Weights of a small transformer language model.
Size: 12 layers, width 384, 6 heads of 64, MLP 1536 squared ReLU, vocabulary 32000, 45.8M parameters.
Architecture: RMSNorm before each block, rotary positions, no biases in attention or MLP, normalized queries and keys.
Training: 276M tokens, 8423 steps.
MLP neurons of a small language model. Each row is named by its layer, matrix (down: output weights) and neuron, and shows model dimensions 128-255. Each number is 500 + 40 x the weight over its row's rms, rounded and kept within 0 to 999. Numbers have three digits each.
A block is one neuron, or neurons of one layer that tend to fire together. After each block is what it responds to, as a language model described it from the Wikipedia text at the highest values.

L8.down258:508496515548558460499519399505599548528467432478475483564488450525588488448491396535528484472439499511459488466500499464445543458474515615441376494456475442383584551477446539495465515512436501493503523456499508482524481425563499571483543422471494471530467509564525504480441508489487530481455594543521468485519497529470473443466474479504497564456487498535437493470511528449520511465461
L8.down572:521503519521462514518471513490465552558450571492484448450531552534429557450482521477516611524478422515496452519460535521508537465489491489455486588511547491467496470475468503482493453450528483455492528482488556468481520492438468530567497480507508483470464475557581492516519504551533478495453467577471501461501604478536537518485493515497517475451548557542516526498518457481507491461583
L8.down979:482455596541492531501553546469400512506483482511473535486457547434514523546507476559501580483536510460541561498486476559458425512510470473551487511524468458430454546520512508588482524573542522547541486453480427518524476472466503547548492540521460493498494524454497515479497493486544558464482526470477478478502572440458469443516509459465546445439434553476545456497540534429519504526554
L8.down1051:512570444504503506529536570483559538524588592502507575463462501554491494538568517504462508419472484474561528526476419463512510486483516562479543512478574509542469488468507515456477466518439524433513571488486486491448534529497453511476456634481561449481479545388482454431555494481524461583506475497493526512508504451585508501498506538476465456465480476517464478498462537459533546574567
Description: Contraction apostrophes, table pipes

L8.down561:457522487465435509492471482560434560539520457496457460488530451501511450500504532519514506552492563538541470539501498495574481490419536542430484530486504514483495544539502471491511539497479460490544448472492537488490521432490426536521494538524474574494570511487527558449498544440499450556550484502490531530500464448428489504449477541483454464467539502511507474468523469509526468407425
L8.down1200:529503510496515529496478497452530524491509437509487539565554540487411469498400443533448488508492555510584470438438487501476488512534512552484495478508407494513515534492534530526519509501440488461525514428509467499471521485448463495504495539590498493495578483539481471481531449453476525489517506472492478509514452510478491505417436487464436531550519533466553428503583444523509506413499
L8.down1222:554499536478447495423576557527453491481500532511507520499520534493420488469442446482524469498528525504566527473521458493494504393492549463493514448509459488508547484538587459463440540507525536473494469466434521509524557476527462541541573500502540470541499511497513479505538431486469465483562572468496545473475501424538555435470435539515483534440489546459554483493556475568509453541533
L8.down1375:483431578556512445500528530520487483520498500499495514486478574398501459473499495464523487525519488482517461458457466519481490469488514507557566500593510493398506489545475557468474547476520488419453548562488458491514447480480470564507517644503531533504502488460491494424532502506467528424500506448482481509473435480536470496518497560415541520598475462431571495525520496438486479537495
Description: Proper-name word endings

L8.down61:531410548505514530515519394519488490502479439537502548492538514505524495463522498561532521471548482565505550560436568503595564444518509506552532500450489516533476479481486522492531466422501553527477518524519436520503589488509500566577427505463489464564485446444467505509534430509521530488473484514489424508500464508547473455475461475555476517466539531480477429584495531524547496549486
L8.down232:505469446462489435458477467514420469564532416484535505505488456494466483473506444526441546551454511492488555475539506509600493494557457477507454448410486513497501489503491459545514540473466528476493473553483454503498513556487555481545531521447474489511452510511508550482534523501475492484459453515422449462470579496505508432460482413525574535473588581437512461509493506543543560528505
L8.down1075:473478453485467529487526464496582525496479410554532463506448468525467444525477508557552483526528480476541572507450515484493549434491464523577510459428557508527479580510513496472487475447480462537545461517509454471515534566481544501523527465534482435530400504481517470487522487494473442451516512423433533503478457501562509578439501572506534549502587494522437509517568405453472513515511
L8.down1499:466487493510498517498477436502544516519464509501481590518504520556509509440521522544532457491496446497529568493507506470485527511599492404508491560508473460466459521471505541546515451509507512539496557481400464498456427538519490505545394520475544466533473518557478553460514575532470527515452536523581537593519510496518496478565526511528512515443496510470562537536512485462543553476463
Description: Sentence-initial subject tokens

L3.down568:474418467457553487513441579510463464523543506529568491489580460482502540537505524423438531498442514516464499527536471492562537501582479436442517520504459494614517486457528527524531518506446475502491506473540494493420515447541485463485463515502550463583529576519496490478511485515495473492569515465489482452509414421547477445445493431476492472505473441426525468449493533542464521515543
L3.down867:581525510485473502477524515535516556543429436476523411439559576547495570541431441429525515465518482519512518538489527471454485536503482466483552531389421442528520491480523459543468457468489491563449515468538511482508484513526569566551482489470514534528534459570521514531533449471569496474511496470477495494449528529552577499473478527467469478488440575423461524574426529517529468535479
L3.down1143:562436528443461425486510567532529477488567498553511479512529472400534492511512492445489469499501510432529512466505454502479511526515488524520497451478454477496569573501555529496500417531457531433490495535455397547483450437483519450510497465451490564513524506489513483524525499500510455467526529457507437456465425441510496466491511440474533508486498533405547452517464561503512493479557
L3.down1503:575509601515496491537490549484550543456550479527434430497508486442463453477511467464474460486541455464549482456532491512428554550511468435484501491490462447513487546536521522532460516510521544497508523470482510486484467450489493557484535512382425481514482481517440480519563511474438447502527589512515540428507445420500492365417468439430520508447526529458532480531447491558421552456548
Description: Surname-ending word pieces

L3.down162:508570572444500528468475479561522525477542481522496484501496467487463489484477473477540492501498514509481533536627462431497558557462534496428497389520518464511532437479540553508512542530501554495468576495511551459538507472547527513479459468427486507535472547503548483481468537526466531503516492553463482538542462552476500487429467554448490562498456546453521511526456500466451502520511
L3.down213:432434526488537537482503488399511562515521529516560400408550519488505440455484468528465454447470449502413467531503472441499457553506525528493463499514517478507546412531507490547502504482483519408474454599446506495468482547585509505507539533436507513534482532425481517479492497474474473560404464580410537524509515542555480470542495457515520497503479472539509471524456562559450537513478
L3.down877:531599399459546543404549469459538480494483470465544506474577505482529474524459468460483521486499489450563495574562509569507476501475476478463515458459517462536515447518449520468560497569510519528502555561491478546507464478550502453488491483478545510547499574525474502522496537538472497471521493471504484494444470539445509467553545553490591539498540505521526531496505515493441461489451
L3.down1017:524554476496487509544484512514619467503512456527448440396583480511527482501491486433490484508421480450437469480547505450427521507432494555426472474452426522530463519489513573472533495487520481504421517504475449461496550500496449446463499490389480518474475567520581491482499500541498475497493532537489501570445511496533466457591464546508557533507497499480507574546504529499445477477533
Description: Paragraph-ending line breaks

L8.down262:495441476478508495463468459508470508478451543465493471453581476485530513489483478487566495510478477558454507467533552421525457578530448505506491512527509547466503458552520463458508526460441466563453504517571449420515541510476490493480529461553472451421485520471513481531414506492563505437503448540472510510471507478515484454558541478596438587488536521529495445595543439521543541558516
L8.down846:436470582494471444485517432531530508454461544527528476447572481536499523446489539522500525473467449509529484492517580510503501518543489522528520555529499460429531528501547436473486529505598488462487566496528556552531487473547443478538534587556498543452451496530595428473475497462472478496486500436443546452508427455531464542489485495540499503496514546517512490564510427564488453442498
L8.down855:474513532501476528543492487514561534437497501498552489515507531590453431538483499514483529503564543517474431474470481467512484569522544520475450433552468499557501595546485461591531478588486499459566500565449499528506553496469531476509489500504527548518470458586416488488477553476453484532501487467443466577441450493541457542487444467484479516538504493551618465526495513419478499507500
L8.down909:471428534455525443535460482465531583448537504436544460511549515487514505550450516426478510521515525527411487472414519471532556506463478510523433469564495554528429485517490420531543527548449458525536529482429506564424525458535463492402485452470461496530548443508471454546473583439431516481513439503398509500510437502501513447588532420500503526504518557507520394455434412510545457479527
Description: Mid-name word pieces

L6.down635:534498421565490507449593539471514444495416551462489492501481460488533478557468509457587489458541415528480500544532474451555485457475458457493546547402512574471513463529486530550467547477444516474472491508530536443490460416492517502463491468497541534457575521530493513476497496564448480436510467508532518449447487462488495484515469389500486539517474493494484515454513549484549444452541
Description: Definite article after locatives

L8.down423:531471456499604513503516498566455461480426560548597423473444548485525507556484480447466452516495425521482521497558565489498415489530527526526485515499516475574527515598487499509529504528517479480432420531464525486567615490445447575473543494465553504422512489514531506490543411513473494473496452501508459471477497481491522449516463467498459538551494496536506459580558501525498490483505
L8.down684:520584431525463452477554415522469520457508567518458507539450519501531494510422532477460465496523564488489497525485441446495443417500508589529488492537531484511493521475491554542515503500531545518489569446463499451484526559526503510424476476545572511494548483480528464547475493491519463520433590550463546477510482448487480497485580450494497489526435537558528473509470517552478492569512
L8.down968:540505463558555516496538481405444527490485566497517456530464510583495473534522489479536564535514484585487475482481468462476495499438492479510545478410489447524542487516496452469494520475481518436482528587455471518523499496438536525487478507443513493480518469552522487545529531447460592397552477517484489388529475488575530579493468454573516487519529456483465389517546519506575445468484
L8.down1477:537565509502430454610512548533488501513547537477535473410480482532497452451468525529495505554556525460532526480497520522503434479486484535505532440475527436502484484503481523507512517500509590441509510499506473437505436473592526544528499509429495488373580557520541516557477513475537514495492591439435483524551524503503496511571556544492485435498493456555496459555496549467542461448495
Description: Determiner after preposition

L6.down192:502504493541483563433497511517539486391510533554552419463493561440545498563492470461494526492533521502442417545505482508427542515387524435449512429464480468517478466484571626499536528482485464486420490511481494513483492520556470485493520521587464473457465529500486506433456549459476525508468422492495504453420548486481493511511600523466527501549509501521485459575512495580490520542507
Description: Clause-ending punctuation

L3.down548:468516500478571573430483520500485484512520440498471483492478549466476542478496478493431532501560490534410537542552465535487560527454501422527434445460540469531481518488606533489532536463450561410451519477491477541493504506506483546550508542449531549548457521543463569421537516526519449503546558475525495516485499533464475608506567519413474579523417424476474529544514528499512517425449
L3.down653:498520518503507547472457506478527457518501423559586477477464501587496536529474491428482483401449476520535491486569510534511559468457411598474510509487555442529471452445531523576542520494455448495447492489478531526599484477485517532492519486463527501544562478439467494495501484414488550563530460546514500507427452522530461503439540503531501474495498477515430537500502482525488497472530
L3.down935:474541493500514437452432562519455501518518546544499520504498467428518454544486435448424560461512483550514525478523529559472497496577447511452499493546550515443506587420540501591515561465509527469549559517489514478484519448498448486561533573508420498519458547576514484471534502575463465469444527506580509478489505504444586555463501442513497479490511490482494523506498502513488451468451
L3.down1201:504513585484481486448562545523519421514431555466480489401517527496419468436540508441495503532470519525560514573380554431517584523504497536542431487487504448524507558476466509425478437539455508563505527497518511454530555487425429441515518493430486556512541620389489535520450498541519484520495534552441486486487510490514531562492447452524524510506482496498441543504517540569512513482464
Description: Apostrophe in contractions and possessives

L8.down263:456445492570484476446525504508565521542478552463508552538499498491450501513522499447472484487450492512471495457517487551488492499542471517515529486460506471483474495546526550525449439478487487411502488516497518490479508535493500522528510463562490567463517509542515533470491420480558458480459514514536443459470515548600439473536499509454423489600468476469495482466459528588463442482507
L8.down614:460516473468545530399466576469538560574551499495563548520515478545502536514541431455440570531536417464445525497562457496498503501536567528386525463494441528513507529510535492460492488523454479479495559563458415495463489489618487529487509526471441488470427607477522520532506497512549541479537573547490541404486548521527531575538422466482523495529542425534535515488573548586526497487519
L8.down1036:460478438534461471468518512512484501462532484454526542488427511566455499514482498462488523437439459484487504478509404509558488551478499513519494489518526542539461415590541537492498563503528592553423512530544574472549527472562511512549516584513477458605515452455526447486478522509506496511522506478540456493432506480484492483527530511543428486482488551520515531508547440558503506466506
L8.down1534:432566473487525475508495514481567430547589474494503541465528574563525553501523514468502477499510468536430490518486477466470475548511497542474499421473485445497491420443539470491464518548521477461488446527541477489564445517477462599479436561465492474436476535433512523518493435614525446499476521536445550463513447466477575559472541510561483563579444527516508560506556426519465524456493
Description: Opening quotation marks

L6.down1254:498516525537553572526493516553436587425463530510498529523470541555465495491517469429545493525519479496504577517533568566473560414617535501524462520526522489524483511474561497470481490481508519461425385537537417510539499555442549550448479534435485499556512482493542487523539475467496464511512487553475599470540530439489546487525488494468487414522571523491473541495566512482473453513545
Description: Proper-name pieces

L6.down308:508464454523417477487514551512551485474584480502522493539537509415473469438451482534500479518525483519541515502457435427531519520508455412469478510507432452511508497483515446496476485475505568450596524530472474511489515445627499490498517469502492448497577501571453465547508494497442455481467531502482522445476423480491548483523459491441433480498512533430527460523503494528440494552581
Description: Surname after first name

L6.down1354:507523551489479533482530451505512503505546430415515546423563498517484535495516558473501466459471416516527461511494501415458405549499490489462474487452474476459470507479578500506521484450451453517526528474528442554494507536397536440502488472525517511482572489569580446560488486534524491514479559543448498480475473499540523506516493547509495454447515501525516508515555428468556518535520
Description: Continuation after character mentions

L3.down159:511528605494449480503503551546481533508527535564484468492489429467516446461441469466547452504419570485507506568571549541524525419551455474496517499507480473491520533483536580516513582534522552435530537492453504474517518473541514454492585574502440477496528508452510537537508503465538487486523519534520508521513433499487518472483403454526509578468566466525491507491490505457490532467505
L3.down353:454496519534453563535447501479567548545533444503538565460540560499529469430525415489498585554599502554458567506566504439511500462456463549496484515466478563586504485457452548528489425507565519534443565482524467457583496498501464581464456517479520496493529460511491537478538571562524470455450492478459506535492450518519419493515452475477454545438472486461447496462488549482527514481442
L3.down606:564495453503504549531483462453490484514535475553464518524491493435500510477462447526511496565517548442495476541563467484531497434416517514485504497455502500471505576456568552521416459570527474475489466499555529473509488531429456562470474545470483508472510508560482536473571401456482530507512503497492534534556494483447484474502445463479441513518495420470554541509452489389506489486577
L3.down1427:527440492510469496540526491512449493445530491469479547488562564516420458532463450506516447482566475501428475530507495501444525548548502446573529500525469479503521484493457535478587510467506481428492543485459560510519519527523446583452485516415506492462512483561462521580512493444509469419509540511549488527423454468503482510446448603503468516516529503477538467541502507507426528502506
Description: Mid-word surname pieces

L8.down195:566563531486480481425481536522449543505421539567545557514498476505445417552463467510437492465474525517547527482485456502528467442520557488522498503470548454552513436457552451491490491459486490450461449472483463486533476439545487459552500565453543459469469540488511467464463436453508493447422567474516554466494511498460529477509481557484483509570499465431531500471488506548456364508546
L8.down341:522494532517473503390478471464514558499464490449537487420531491501531475485523556458540501521470489430492485459485445561537531474526461509514409608555507534546508464571502526515469482461522424493484495470546564405539520516473482539527474488521480547423498471476489578488504567409507519523430503529543493479502476514475517458521493520470486474458495460519496546458562462468513508558520
L8.down601:489477585533561503456536510520448512521495450536520441472472431515566522451495576512503537507493443513503526450511471467442476485475532498534544546467518486549485553504408446470404513492483450445518499541528501423494453431500417554513526485462530490460502574438530594489462459465492484505477538467455432502500540484541542540442453521499587559453512479548547590411525464545460519507581
L8.down699:490522535540542576430512560519477467509481533487543500445464469509508513475469519508482468487460508501522446471483500529466473576459452466488532583532415496497490510507513496489521543450536534467478424518495548539545525448445542479448477525503486536508538592458449541501471498491461525495483450498537465538501531529485470505469481478470461565516469479483513518467482515510555438512441
Description: Years in full dates

L3.down736:549484472498565512499558531447549450487458503413498523482517486497475495503464408528512563450467506558551582421513529449515532519487514568463504491431490461493462443491525515545517478591532557473463504521460530568508524537436451501505501566472557520451509522517466471522459499477452530502464472466426483532488496587461570492527584519534469463494513488498523480429463538482477520480484
L3.down880:542483489494564414505587558495580446463510550528529536503451470477493522529414525479559585506484501483445503512509464490476478465523583441539509492454479489484509509492597498521530457544422481556530493441508418559519457466469459475467511491488438442448454527496481527567559494499508527478474507513526585433521443491486493477473544498475557552478433468394506489466498523484486510441567
L3.down1192:497453524524518534513467524496564479492496518549484458461543473488482464541482526466514546478452509523432478479494464547436499408486513508526476491455475522496508520419519535490435467588523517501519486477478499470559556498476482533430534524485516517576476445525502437477509449485520466440528541526547549523483444510557548488513490448448587483503512514534502534525515379487534497562534
L3.down1297:515594443503480610513493534485471476569517465568465560504523537520466497391487496524484502528491481477497509543512540472453418490573525492517542495506491494505508468536572478468495548464442474508464470528482463443476468538474470402503488500428430539524431496435516541516525528486509549445511482548525440531584530441489564445520525461511513537570507502461471549470457471499541542456444
Description: Years and lifespan markers

L8.down127:596475531440530476539458463450452550441452499525553531489474510430459447534426449454450458480499517520553443538501527485523466455532498542494437509495493458393472468441490544498497575489516471451472521538489481503450480442528507529466500520396519545501458564487513492490551529524484468454493504480484472494511513496503554512458565488554428520500523511477450542471442551431541498469528
L8.down722:438501525432520502531535525464472508552549471544479518411526494479507488488540494601477510486471461497497541530509470505476379527539502508461404498508485496505510463485456464523496524436481549470466489507503569395540490557526512558492530502522480547456440498503534529464581572495450538455497521476512544526464514538509455598483498502448519514563583538553444504529422485504513501465489
L8.down727:489521497513494487495485487491435645523547499537504522468461508462426458494429507565486492565519523525431474504594490497479483483501517504608572485549501516427504550558511451467573461524528462485505462494501466468511556537541535571520524533520569491463498465428541517485517525503528558549475458504507448439482530538509478503499470479448543497518520513434545496573478538543596462503559
L8.down1492:492409497581531472479455549526510500425500514553503570505526529430598506482478534484425477474498449428498504432405529467483558490506562492572543550527481521506511460468502477490497502512564477497543504443512465489456528485533469474458537576499556510456538447458527551528487509441504414496533448436546468473470480525514433522527499521511470430492494505401574504510522481599512513469510
Description: Name or country starts

L8.down328:478488467475484456537513486541530517517557466570546516510450454516492475587553502535512462490457524531422428482523475410439488537515502553549467487506540517535480526476446582524394537545489539547480512495570511545446504487590547517498417508473431429536506567499465473476528492455391505465492505507517441551504482477485558580598583587525494562472486454502453444460521500527563519531462
L8.down705:445517470522455474497541590491563525423519477443526540556497539457484491425517493457498531489551571552524465481485588493476446514449477455486510516527553536467528393518476462535503492496478516451484499466485439487467451535506557491519521533490466467432500479527435423578520547425487426496431468559511507501447469431458501502542465502531499423549503504474626529478551501516474521523558
L8.down1004:447583502571481505606521504521449517560522508485545525530486442515496531542518504491450553537517501490497468540456452451496443469497474451488511499525465510558555550532483502554469508500391430469459424520526454512511519451572464483465476496511501440540568546526567522568554503552482488426498525508431494482539503434438481370490492513443512529489544445464445498493530511501488503536538
L8.down1495:482523492458469417501558519539493559475529511535505566453483512507519534473544448546531531472555440484468424419490581491478464508444534554494476481469475457526430405432540486443577547539495434490486588454542534454508465496397548529524442523432545494534535439493461541517451531525490462511535480457451525465518397532463520481496447484467437500473573504502493512578544517523491499539467
Description: Mid-word pieces of rare words

L6.down979:473480575501555564345569529422558524484468501473509428450428503537441480506478459525452467499529519447487381508480478541553410557566468554480465450526505546489533590562479524459474451540496550430565498443519500454524449576544523467477400460522464565441423549516507556529475507454477515493431463510470559481479499493502462489429532544504538553448474483484535487509514501469516563467444
Description: Year ending full dates

L8.down301:462491522528488475489508482491535534535503535489504489448526467488455505568493484495511476474487527516496559471475445478548500500558496487580539575500517464508544522492468476510534489532417492456499510472533466486455515555588488461516530442504501442460503466525536439499453465486549431503464493508540559482478516423507528528530474486423523551479532480498531478465553484582464559540541
L8.down668:493585480527527477520466416547449492507440424490476492474529466545497517529483476464455489446458497416484460511518513529481509526525552545527565520572491442579466536450523525529458497426432571541475534453485512393500538440517455527568520522491492502499496522454495494460526558542487504563556457520542537518492511523505572506618515456548568464509474471509512455559491449499529479507465
L8.down1257:487461499499542583500503500482541449494514512614533515501527486469425494524546522485555485540498466424460529508588514458523487508513447555552556510474459461477420504533592479469432445496509495508534526531541448448508535456478542513474468499439540553475489467520459517483575468490480443484466515550574466569505573473548538585509495512474640437490481477513503512528531409582610460546519
L8.down1532:509501581546505512515531562412541571522558494539585484507507465505552528528523480556498533522464462448484471541487525561570487460484601473485538475479457506577497502529515488531471487470474457469420510506523480404509492542489523449479540517495486526519441554489477475494518450515443455461453448521470474465482440526475502511512497502515508510502417469475478548548547484527439502533402
Description: Period after initials

L6.down1271:541539508518519472474524563440394573548459554506477504508543536475489549532486478504493565500520511555533473549435496446512475466510462535490405486537454510463521418469540542571495498519557497447559500453484492513553543444529497535536455472494486469489433542448496479466472461569491505533519463546535500528398473524464461644490486461510516457535566480515437591554522486463461409503454
Description: Mid-word apostrophes and fragments

L3.down45:513391479519494501516557437435522479554478499532479445493478566487528470542519523559528493516500492470419497536581475528459553487519512526464577484492425480450552522452502528521528502475486465465477494475518488538498463494497523523512536500452478409486485432486534501529476527557536518511509493571536484489585480528543487531474433506449491560569417515470492499526507452537472501523484
L3.down95:555503506457457433479533536545473475503453469448507521493539530441483425498429479479434577514579594494537489497457611421437480516552520512503499453530472483500541577524481528482531505461514586506521562556530481462467446545519511515491548490430495491565460409456487524543506474540519428496507530526493443474485469472540495567497490504499452496481519506477514482478447515474477487485519
L3.down440:453500491480536474458520540434474514530504477562492522540534557464553500475466544497481457450480514490537551550477478456536453428497496452520515471409510456552556489437505504534483521493502539477473514489432539522550447563497513533474521486543509461506534421537476512475533465515524500542440509521545502418522504492455354518521522589446431497467480434548441498502441476503476415446540
L3.down1335:531474534488477503529568459507538549472506464560539489455422453458565482498542486527476483495494558511456513508565492397433496521519462545560460507500455481512480561489519459490536453466471401459432545423479425505509430485486542557526455518524469573497459510503486542537509542491496449525538476521470492535502517537574434469502521508475504562491379535518569469521461467433535555551397
Description: Initial abbreviation periods

L6.down1028:506549499490538468577458494456528560537527485568535515398479558532451510453480486536464499501505495507495550475534469509552459515505556504535518574473509506498488519520540495514526512573482480488488474440478551424532483528493481531469560487537538432502468541442502449516483497471530466396515477488490499467513480525459469453494567561581537523518539478486485496473559477503491503523518
Description: Male given names

L6.down1022:479496465524473525483502508539464516531460509463524485491492503521557575522502575488525493517539439487461516547538536486525521456581449618503444442501486525533504519452434507578586472485555522529456578420490462479502495514492535447507518444560467494541553475557468536450503453513471478508502499555492495523516482522578497565421455506451477561454452526501514493477509433526548474452508
Description: Initials and place-name endings

L6.down901:555604546491495476550525512540475495495581517440500449520501477521448499528463526466500437552559454532542494542514557472567461500483525489540445501512504473486539459420518470508480547514439531530582530541463509562541532472441449487568492481444499543487527469535496521477526558461484492528469444435488511453474542411489571486514499456466418528404555529522530542536513494451464483481463
Description: Foreign name fragments

L3.down197:534478492492499525444461503495493467446491473508567553472457497479438475429482503465538450543519477514600494494530536471569447397524492448447531416454505532514464472505505472476517540499579523482507451491508557546508493456504521488529462436488464494496490502532514507468541443526478502482452492550436516481519507546427528453561478532547471536470475486508502475462522487499509466465501
L3.down321:514493496523562449466472540526515525458534459526544531415468541515478510495438457471539503481462543511496494553566468410531459505495544496464476468455526460548525562473444466535464518525493489490444507529513499524536506546423554496445448510499452499548489573502467524547519492543495497452526529493498558471501495511423497475482408485453503495466475605508520515448556448448524502462480
L3.down822:514520500532516468449427491473414472487459553557509553448498486568401471515463490478490488467456555522538553502494494518481552547499477593479585553478465462593525554586536496449450463521446494484557488469487496466535452571445525505473506467458495473521499475449508493528451537488474556495465520534477555490479454535552420479533448493467525537416600488504456564496540511554467500458541
L3.down1251:585422475463552396458541475496528496530465458513524471539526530482476441447484516529468449489504479567451502420584567497540389499554493481493523421479489500471481503504479507443520472466551539491460556554443546451534550557546594535452521555442520483516438508414470472544427473531454490510503535472477555473464453536531538471453498503480478495493511431483530491413559444478457496482563
Description: Quantifier determiners